{"intermediate_size": 1344, "vocab_size": 7438, "norm": "rmsnorm", "qk_norm": true, "bias": "none", "init_std_down": 0.0, "learning_rate": 0.00255, "lr_mult_down": 0.7, "beta1": 0.9, "warmup_steps": 0, "schedule": "wsd", "batch_tokens": 32768, "doc_mask": false, "train_tokens": 350000000, "max_steps": 10682}
MLP neurons of a small language model. Each row is named by its layer, matrix (gate and up: input weights) and neuron, and shows model dimensions 0-95. Each number is 128 + 24 x the weight over its row's rms, rounded and kept within 0 to 255. Numbers have three digits each. A neuron's up and down rows have the sign that makes its largest values positive.
A block is one neuron, or neurons of one layer that tend to fire together. After each block is what it responds to, as a language model described it from the Wikipedia text at the highest values.

L7.gate13:153175132100118118077121130116149134112140140104126126161110120122087138146144088128096165120104175135131206084092118091129130146115144137112165103149118119095130116150117109158153135127121145089141080170114153108127180171101152148123068113113145094146096133157150138098105125124128145115
L7.up13:164154124178117134110140136151123108142145105146171116160153122087133139155161090154136098106141105143114134126082137150112166147119124139126111116118146091158103160149100133102152138131148141113129118104162130142104112117094133120144115139088115136170129163140109103115123135159153162129
L7.gate26:150132109122111121125140124122125120134123110105135145160112165096100090113109148130144130128081161101093109114115112156145089167135120119172119140084114089092131154161138155130106091124106192148136103182069114129151180132100143089122161111120094163138136157118136131128079120121113136151
L7.up26:196158149117138138118125147162155111154135128118126138192128127149126142134125141137145147133131140108097107126112108132133138125113150116115123119125097116112145115102131126146128080106122148148130139130113165138136123093108125182130137141163109141155082083138124148160140098126116129122
L7.gate908:083139121113093093154169152118142082143150108131159163089131147046132101102167161105141128128150105123143195102074148102154147109143125165126094134145143123140143155151115120100129136110148122142165095137135168106128145098079095146147088184135093121153104106155150108136132163154130148155
L7.up908:120100200152151111123158108157137096147110107115127114162114134090143112140141093141110128105135129161153109136073104107122108124124132149104129100141139132161186116117105139135169122193092139134158093161121129118127167101135116163099112074124137170131121115133147130137152156117159135124
L7.gate924:128161142127148110129149135152194112129116121141145098123161101116138172148105145103095144116106114119112117175098166123116128110109126091152103120115093130081121151142101132100127179117133142092163092131113162108114098131027150115122087146103132109165159161142169139129136109103100145121
L7.up924:133130168097145091131139073106139148152154131158175158131136140137088171107157127126140148143176102079167158140135127118139145181149134112114175082121125109079091136129152096140131144133120157137118123118150123137108098101119129130129110140078146108125147116139162121153118151129122152112
Transitional time adverbs. Sentence-linking adverbs and connectives that move a narrative on, often the last piece of a split word, such as later, meanwhile, However, today, often.

L17.gate869:120137121144138139090090162123116102170136063132096092099125138144124106113112163132121162092127137117114093107124143140141126119137114112120129063128133128141104127110135150153124136150166101103158101139127146124113157115123114132134159140131108129175076070141111105159125106109139157149
L17.up869:144154150122101144134090136129136117147131113158111124134123180132131136152094117143132109107130103101111148117126107164141107123159104166171075083134151123142163122124168101155167122123175104148132095153108130088093099109129151132091126164153113120142117101147133150115133144157128128113
Acronym-opening parentheses. Opening parentheses after a spelled-out organization or chemical name, and the first acronym letters inside them, e.g. (HGSE), (DCMA), (FARC), (NAD); weakly, heading line breaks.

L10.gate116:143114165103118096131109134168160136108140131157154076170150151094151120138085128132105169157082146128115099065110128138086124158155131110096135126138135111127131125117114122124151108129093167139133112125121113160179101128128162107159139155133167169139142120131127133094106080126128156145
L10.up116:136125101185183167119122161121131103185128120108177134101133129118107084169138161128109159149122128100162122123123097130157175090097108121139140172114125160181122123137122147138135124129113126149135122129116105168115103131157125147125148135072168116159129124103074135118093145117100171152
L10.gate307:139150119155167135117163087125121115113154128149143165128126107099098113159101140153176165102134145126114096121118140151125146134165153095166126130104127086128109152104130113126104115131152107123109129141112110140133119067137093126182162119114133112126040141121156157081114092107169155123
L10.up307:155149103131183123163128118167149120136136161141107126160120144122136096130141140130110122109117122105152139101141151158135139109102109098127158080126117170136142148154147128116121119130177139152100150100142115126162114110107105076060135156160137121146140112150082140150132104103165094140
L10.gate440:104129117109138118156116140138111131146144100115155145149118165102114121110073135123117140087148126128131145119131128141113106083093160128153112158131089114147103083120125113145094155111165129143137130130157126127141162120122132115148123177093124151119089142091104149097104117105112171131
L10.up440:159119142134134118116118087124125141126109147139095144149080099115155100139163155133142132101168114135104115086142126104159131142135163050103141145141111095099116114090109145106086141162146119121134141126145142162113105155136080129087112155135100138133148130120112149099112147079116125121
L10.gate485:123140116170086142069154106118140118169129146135109168137132124125140075095107126110120154099125131146128086138133137115114133145186185105133084142149133104180160126085108151133108135110137125155134161146101116189096120118148100098166114142122150119170171140137157121135190090113132138150
L10.up485:098121121121122082126141108111135135130125105177148132176120165121147092133121133122123126144114163071127134152104104137117147144142134125136153134104130079114132116192124133136158106141106162110132148111115129153152105123135093134142133113124074147127130166129134164109164116158148108138
L10.gate666:129109142105113079144147156101086151121104126125140132131186146126162104099124139102114139106118137106109109158141134138121111129142156123124124142173148099056152134134109137181143104136128148116110115147152120127155126075117119137145194152113101176124143179119136105114130159089135147141
L10.up666:147125085097135153172110150136145090092143094177177118140138121097162105103126131155129150106098104121148188162091125102087143131135125077102095132110135125122130089135133101182115139120130123087163130104143124164135116104101164132083056138068127138146132135067127078103150109138122144172
L10.gate705:132124148109127149102133087094162131128134162148113156132156118139135076131137100109121109108121113113135134143122099098135136121135175160127151136119162160124193141129164102142123089106128165134124122092101104142121121140076144133085144170124106140118153141181127157116152153123104170127
L10.up705:135153133079105150137117110120095128137128145127121104149113128168122161151093096112137126132093158111083092139171113110128104112158108149152154153118176088111122138131080151159142139166128115138139152110174132129148114094071105178151075127072105120134133139113119127086097120097103138143
L10.gate789:116154107115148109118150114115105116135139154114152141138145131150120183146102123126082143149096134110108173140087132123098141158091103149137156164141136177128141133124114140124084144141130158134104172119155106142146110135094120108137114138147083147102094195118135126151087128110123129196
L10.up789:119103097105139084131118125141086146143160122140148130139140138137140131133112162169147173187146161112099100166127129155109149134134125088147136127135129201119090133151148104119078118095089125130143118153158183148139097125087120132146132089155134118104156192174136144106108111090140115144
L10.gate804:099132122113147123131134109141122131166121132135126164151150131101145135120144085135136173146167118100138151135164128104093158154138117147107096149161156144116159116123123122094132108125155085102151131130143104111163108126127125076120117175107152146143175190121121114138124132126156125164
L10.up804:140138156130134129135138144120137119124128098116106124119209125129148091127105086129169142133111104095135128127142138167191141131135139137160132159124102089147101132127098137118138149135140156083074157142130131107138115102146152147092166119086120146156115154120134132128117154063144084125
L10.gate861:145143133146153142152146118154104143157092141107118098149124127153101135089151155173128116104112145072128152145127133134104152168101099086155149146129114155111144085107162144100125146134109144195171121086072112122138157127136119134146132153114124152098097167156141132201170119136107148129
L10.up861:108149133115156155132127127129136161157155129123145114162165149115134162103157140152143150103142117143129157187121160082144105159090138118157155138157111116107155137146158139122130160137141133125114126121096104169153147124098128127151161159123125124142134102141117151147137122122094127100
L10.gate940:130122131122120108156119150081123101180080134149116108110172108110145148128116124158164125100108099116120089116099131143125133128154120153133120138162138147141097156133123142124112120085096126150155112149079125153075138181141134121145150190080126137171133123146156111120152101095130124143
L10.up940:138108126104097135090117149101159146110085133130139101123125125066141137110120093102142107138144119091121149140105190118093135175138110073139134106094104094137099142154125142121112074145072124117143160147104167131130080137116132126134149112118090166138142146147160111117136131091149122138
L10.gate1171:123136128115133102110085139111116150120108124153161156142136130087097109128139129135090153143135153145146146129156137115107133128123099073126118093126133142142161157143147112101153148107118105116141127145141151120102146127174177165138121126152144119164150126152136107070079159129112118106
L10.up1171:128151157150150121114128155145179115114152109117096151116126122151155108130113120141119109133143119110131098088130083124112105137111155082135118131118121112105147163157159131117135119160138137107176091104126119108080140075091122150155122132113163161134107116148090120125117120106115110138
L10.gate1174:163142146095144144159129139147154078092134168134129135160145120138165073126128123125168124114108092130150130126124083167118067175134143146127140101159115138128126115110122169122114137117118142104176117157089116105110138120147116125110161130137118159159152133139160114157144120167126152123
L10.up1174:138141167157122146140165139187115079109133127145137129147118155123137117129103085129167142152104121107107111136148169168143134129100171112142155169172133185126103122142116121141135136130086112080110139109087153141119180157156136109145131116122153099131153172112147142168121143140134133116
L10.gate1271:157157186091084145104150114111136155097161161102115149132102136149121122160185088118151155125146110141137125162062120138160101140125129169106125130122163144126135126083135119171095125132121158129104131130126096139117138099101168120152149179137101110183129139126119156157101146128102112108
L10.up1271:150146119103163142151168125148103116107126118132136123126128150137132140161103114107134105115121105138119102116129153118123142113141121126077082154158116091154073134173116099159111102125132122134099125122116149153142109083092131115130137147142158117163105082141141130110113134124160134153
L10.gate1311:132106159124089136099158084095113116131132130091130136145135136135092168137146125083109176133119133107149162152148101143120099149140136130115147133129137081122160113140106138129168134089128124095125140118123103111116111084115127110149107161109147116115083149148115132181103128135146142130
L10.up1311:132142142149083063098106099115091132121109139133158145118162141117174116113122137163126111133133197108143082116137136140139122139111142141150124150147170129131121114135152129084126133139128171127156120148118152142103117086103131145126146135122151138083154087178136107154157099098116126169
L10.gate1320:125139111143132122146130114089083133124139144132115106090168149104160065133096135132089122127156129133145120164128168138155118134124176112177164090129195153117152151137142139124090110103139142095121056148142115146138137122118103106155116114099111132174112133150133127161134140148145141166
L10.up1320:136093140083129134120154144155125129123122115130091123137126147109106134163175133142125144113122092144143120130152117160104088154127109102095152150156140086103111120083135132140123149117154132154101128076137155081095104110115112100116097176151108142120146127147173136114152119181156121122
L10.gate1337:136134132100137131131117121167175094129180156073124097122135124115173101113158139128137129109120113157116062097133104109133104152108144128080146126075126087120108119151148120129105119126130144113126120121114139143147198132124140185157136140135125145149114090139132086088148137107141179114
L10.up1337:095099097077110133143157146103143114148152110075127120133106136134107133146132118130110172134131181138147148095161137164116133146110126138152131130106134140103121103131137095099170182133102119126105124134107128140139146140123115132116140132073134113143081167128166137088108126129143070126
Descriptor verb after subject. Past participles and verb pieces right after a subject names something, mostly "known" in "also/commonly known as", also born, located, ized, redited.

L17.gate1110:131094153173119129120134143104119169154150105109120120141110150100146100124087128103116125114147118118109135102097131121129120148100138096114081135101134132122131116108130152113132113150161098152088119097122124119131106095117151121122117106125122120164144073096180130122134153143105184120
L17.up1110:137099105121124094122104137096152113154104131160102178153145082113167129114110140112134112107142099116099136128146134149114116121127162102126064100130111145188120115137128126102123124156118106136111150143150136125158113104122150143134120126091071104115148131107131109136124118140183125115
Pre-verb slot after subject. Tokens between a sentence's subject and its main verb, mostly adverbs (publicly, physically, immediately), auxiliaries (is, was, has) or opening quotes.

L7.gate131:142096105110133155183111114139149119168160123147115139137129126164111103147163117124150080149114130113146110142061154136131145115112141135130096157118130106129133110120139121181140123131176168139107139132095146143154125077105157067135102160180120134118155143134080165102101147150135096128
L7.up131:152135146101116128170112162115153121165106156110120125116169087141123113149135150116139146155074169140112121123111145173128163146105102131138209167102151108124154096171133115148155090156120164114116096107105148155131144144080140106137118152168124107134096115150140130174096135112126107108
L7.gate208:062132064146154090146069154098161127128116147159129148136117105117104106138095150112128105117105142123123074100119105139089151128123106097084149089141144129105164132152110112136104134134127190167116113105100148137150095121130123125099144111121127157153113104109159108101123165114106116120
L7.up208:138152135102134130128125123133111115131115163133115142174112079130120130120105144141096131086104148128159119152068142138101152131131100114114147134139172126093156105117150094179140136117134174125140123140180180128157064106100109065159139133091111132145136120146138171103110145156103132170
L7.gate702:150114148171110104133101137148084137157124137156143158120107132147111112135116129165103132113125149114088127113123135158106131109101152156080108089126149118120155110158075165109082110143144145118156161141117141144125163127120123136149139171091155151139140142134158171109117119128095086141
L7.up702:120089135137139150149102128106155133166092114145183129120106146134118127151125128138084155123112160121131153152121134106074141153110128105106101116105143157115127152146104185131128082156126153112132130150136140141163145106118154148116111139130114117133156127121166140104108122125155143145
L7.gate963:117117107092096136068131139173114148175122114088102109136125079104111098137153163132122143163082174136080112124085118133060145112098124098145095126120147135173116099101124117105099123119126136163105112106137133108090146098092139116119119086149120164142112152107097161110132159151109144124
L7.up963:116169165116151117108128162140100123158107084120104134133116135104129119117157103173132123098085161134105156111127084132100158121107135126113159114156086183116120123128144118116120113128110147121112143137107142120140131157130127117139113150131125117154098075096113109143130113139089142136
Sentence-ending periods. Sentence-final periods, often with closing parenthesis or paragraph break, ending long factual Wikipedia sentences, e.g. "minister." or "Tampa Red)."

L17.gate415:121140157120125164158091127149168116144107133105113126130131119110138085138138164088189110132149120104148110149105130181164133131124116152161141100142140152133100149123078150113100137145147118167159129123120106132150118137098141110118139141104134109158124125114125101146119173154129141138
L17.up415:136108153146112100115085160136126116158196175095121102135113122120136101112147076134120189104109129104099148126124162143142093111117119108118150120151167088068107111139099133087143128132148068161161156114141118144112130107143097122137126132100131124127169136126162137134169118134147121158
Definitional copula after subject. The verb right after an article's subject and its parenthetical dates, such as was, is, born, located, in Wikipedia opening sentences; weaker on other predicate verbs and word pieces.

L10.gate164:133136133146086114116112162212127129145098125116134183130100158108113092158145121147137175126168146117150086135129141115120095141144114166160124120155125136096127087124109155105103108163151107083091125122104132156122139131130099147113128134133130133081109063137137109119139098107104151127
L10.up164:096114105120104083163167140147142106086103111131123149138123156149148112107135124132131133158151112125170120129150117144112105142116145157132117128126139134131131120113118142091111136124124134071117168124135136181124186119109159145128093141102115168133123134122157128192130134115140120141
L10.gate370:105128123123115086156096115176128173138103152158125113158125120105139107107120111151125096086125115111130137105081112144111103159109101137133086133118137116145124129184172142119153121097107137146133093142167136127132131088119136109089146170093131106123158139136160096110096150139148161084
L10.up370:101117129125090075127128130166085119132136087131126107181126088118117110065148173141129136101156151091128141154110136136151091172180150140142128117093114146132160124118108141151106161187099131116115113151101093121136163105141149121107143106113119119080154130080093136151126113114131114146
L10.gate603:120082145117131090093117116097162166135142095112146142145111113093116129151103146159116135137125109138160096117091152112161136108149121163108155128151098107123102112134092146133126174152104168116153130154138113138129119115136092119091131143135167096145112154120144143103121077101102124122
L10.up603:171107130105146093143154141104127128110126119109108129140128117135093119150154140147142133184114133120121136082181157097108130128097098115141115148126117136143133114129155082096117149126146074118130120140120085084163125129124153068152146132111093130117164161110107124138123133066096164151
L10.gate659:107133133177102160149100106134129107197138148148134148172167138136138114100134146156133174078162102113107129107147111130136139144128140106186111148147133145131138162105138140066147101100175097120116117146118141128168152103129152112153129158133142119145124130083124095090130124107106139141
L10.up659:146154102123143136105157111135107142140102128119104142185148108090122144149133133135155147144129117143095130152108138107096144126129147134118144131161124107171180151151163110186141120158101124140140116110115095117126130119196112109147149124144162113133133101152134108118089116131095135061
L10.gate681:146150131111116137124153110139059148122134164123114146159137151131111121140118121150092145130120133128136117091144097184095108127149162158134143123099160098117110155191130127095110154117138098118134135126132097132106127137130158122138128115140119123118110160129136151176095145126102140105
L10.up681:150112085151102136155148179151162134151132128096113076140126109091128175155121144114135098109150145143131161121112085137117116111162093178135130185123126107138153119145135104130110106120113138141117137137099131147171152147157138127120113130131105123091091109120118147118112134074131132145
L10.gate864:125100089121100156093174163163120111180171086099156121123181135099122119074123126119119154102124168114124108135145091101113111140121146127147147110144090142121126125137096149124154102151098066099155143134154129077105087123122104136119124132120081117123182148102142088142138179110136100099
L10.up864:155149129127151123115101102132142154141135174147098125118150115145090096152134122169136115144132097094115112136109156139131099126137144106140133139154139129120156157098100137152124133182144189116132090122171144123084135149170132182126150119117140121181184131161139129103149109127125127118
L10.gate870:127110147104110165106170097146123120177160138103121101133114153141121132153135164125115102140127128156105105114132137112121150114157111097104198128114101125129134153119121145092156084153121119152161074121121125083123130098150129105152142129071092131145100143118149154130104133108134167096
L10.up870:141168165104102124106154163127110140115057134123142109144115104116108143107169120173112149112165100112125094153143129122145138119132157118159139096112118037127122112121144170117159133140163113144104112142095124139136137132156153144095106141103134132141159137140133089136159107108180136121
L10.gate880:143078152120139122114116140130167089100104125133069106174144131139118143148112116114117166118131180128115137135065130130150083128102079109089103159117098129143139150144125131164099125202115101090135111120137130146111104119143097126126107174107182136082177147154133143109118169121143127133
L10.up880:152134102113077098099121130137121103124126130047142113192085170163135143147169117121112104158103125140124159065139111116142121155154140096151081132135123142140146143177198126134148120118145140117104127107084097161159121172143147140129151113121161135173134123137191125145109130149109161099
L10.gate890:150115153105122085135137110172085136158111104135127123165134118109133128169119102141135144136118090116120144130091136110137166132120171124127154117130134084116172109158116112094103160167130113125127129102150059146141100103106106168137124074081100149140131118143146126122114146101086104120
L10.up890:118107152106133108149100134109163095149142118151111162115108137156135160108113175069107122117129106187135151096152144152148172146117135114117128148112153117174132178141127104123100127143089150110142175152114120119147128066102094102113162137157129099152107135112132148105157149096105143114
L10.gate909:196135131145145103146129158086149068130177129169128136120139138138097098142150132148102135139143133131153155125116152160121119106147136131132093094178165140154144128121109112124113157155155117137160116122117148089132118138123130114126162151153110107196141179099116124162167117083094124108
L10.up909:111116141149117118139124137120112160104150115145113131120096097155149127173135151115145108104141123125135091147150122145118139100173129167149116120131113108173113151169134155133102167100100121095181151107102111131132119132108132109125162129084138132163161165107124129123164054127120107159
L10.gate948:095131184143081116146155088144098148170125125126151115130159101118095155121139147134128160103175132121098142147099146095082179154150123117119173127215093172152090152139126131117110150122149105108132100131188135132137143117170063126136123139105159086101152128107139136151116158160126149115
L10.up948:165118140110136070129110109133148091136116124119113123104135123084146094155138139173115132092181076166132102111090136100148129124155113130159091099186142113136110141165190143099117093123134107165146103137115066147148134141113091106113144156132120116121087138120126140136130139110092106100
L10.gate1086:175150123119103135128078114133147127123157113067142146187114110117116153143153149142109118117144139125105091132115095120152110120130131118111154096137162125154156130120163088128127137097096097169137133125122110107141125147098122108133096141097134108124128127119115108140125122119073154125
L10.up1086:177126128166129143108168126105135100139146116122121103157136116131135141131157194086138150127136124106159076122119110159092158138114155112151123119142134155130158134160086144075096105119120135152117106136117139154124139101134111163132080111124168108101100131130154137156171131112124131134
L10.gate1177:170129152107149100164120118134131129140115122120168125172146116070092150072164130091130162126135120135129112158118091161080090133186156124098074091113142094096127116153114158094101165144129146133134115125087117113137112123097144129146189142097112130132128139111147161138132116147114126114
L10.up1177:141140100126099080150128180163139133123132117109125093158137133089102154167123109096111112137133147148132133100105143137177113119132141118139092156117155122107121091116130117101100137126126155090099157129113184145128137161103137130111109073124119140117146092122145141139117151094137115105
L10.gate1183:121107138160106110106149147125143140158167081139138118098158124148080137151141088100122138120102161135132118167117130176099131103096136131121128135149123102172112157114124129140133147126075118131131140114153096123137144135152163118134099117115096114127128176109125122135121146114088148148
L10.up1183:112136128122144088118172150160096075099106114109126131111167118123137099120153134130111138166134111110121148132119128096108130138126117114158146106147096121104145093150141118124114117155135138107100065091114158126130107163113150142126102138123170078151122178178138184164145070101112140082
L10.gate1237:107128110134111135158111092109154116128126121127119122145130162126171109088159165158111151102137113100143087125121112121174126107042095138099114107132141144132136091142099109139120164144165143104101145134171128140162166122122188113123148147087108112124117094104119081155113152102108126117
L10.up1237:115139120118066106159130177143181117135135134159166177128159113116093120158143147138128170117177115189152136154201115098119153148137131095153124177111120123156153112140168153108147139120135136111103135118119128154143105134094096148139124131125146138119133136098124111125121104128083151129
L10.gate1322:174178174095137095135167174100165127144103097125192119115127110124133148147080148160130173093117105105131156136097117138080100117147119149124108097138121103137094127153139134126087146124122172106148117123107122113120142123103150177126098147153081124140103125151156112116136146116133124126
L10.up1322:125159096088126136113113108143158112172111127169133147134171130107135173120160138170126118110132099126095088126132094109115157137180106163159092120105137104173135169124144127145161121159154158135136081176153136119154146140094121114108118148101073128125153132138121121144114150100109157123
Adverbs before verbs. Adverb endings (-ly, -ally, -ively) and words like also, be, both, still that come between a subject or auxiliary and its main verb, e.g. repeatedly made, also expressed, can be spotted.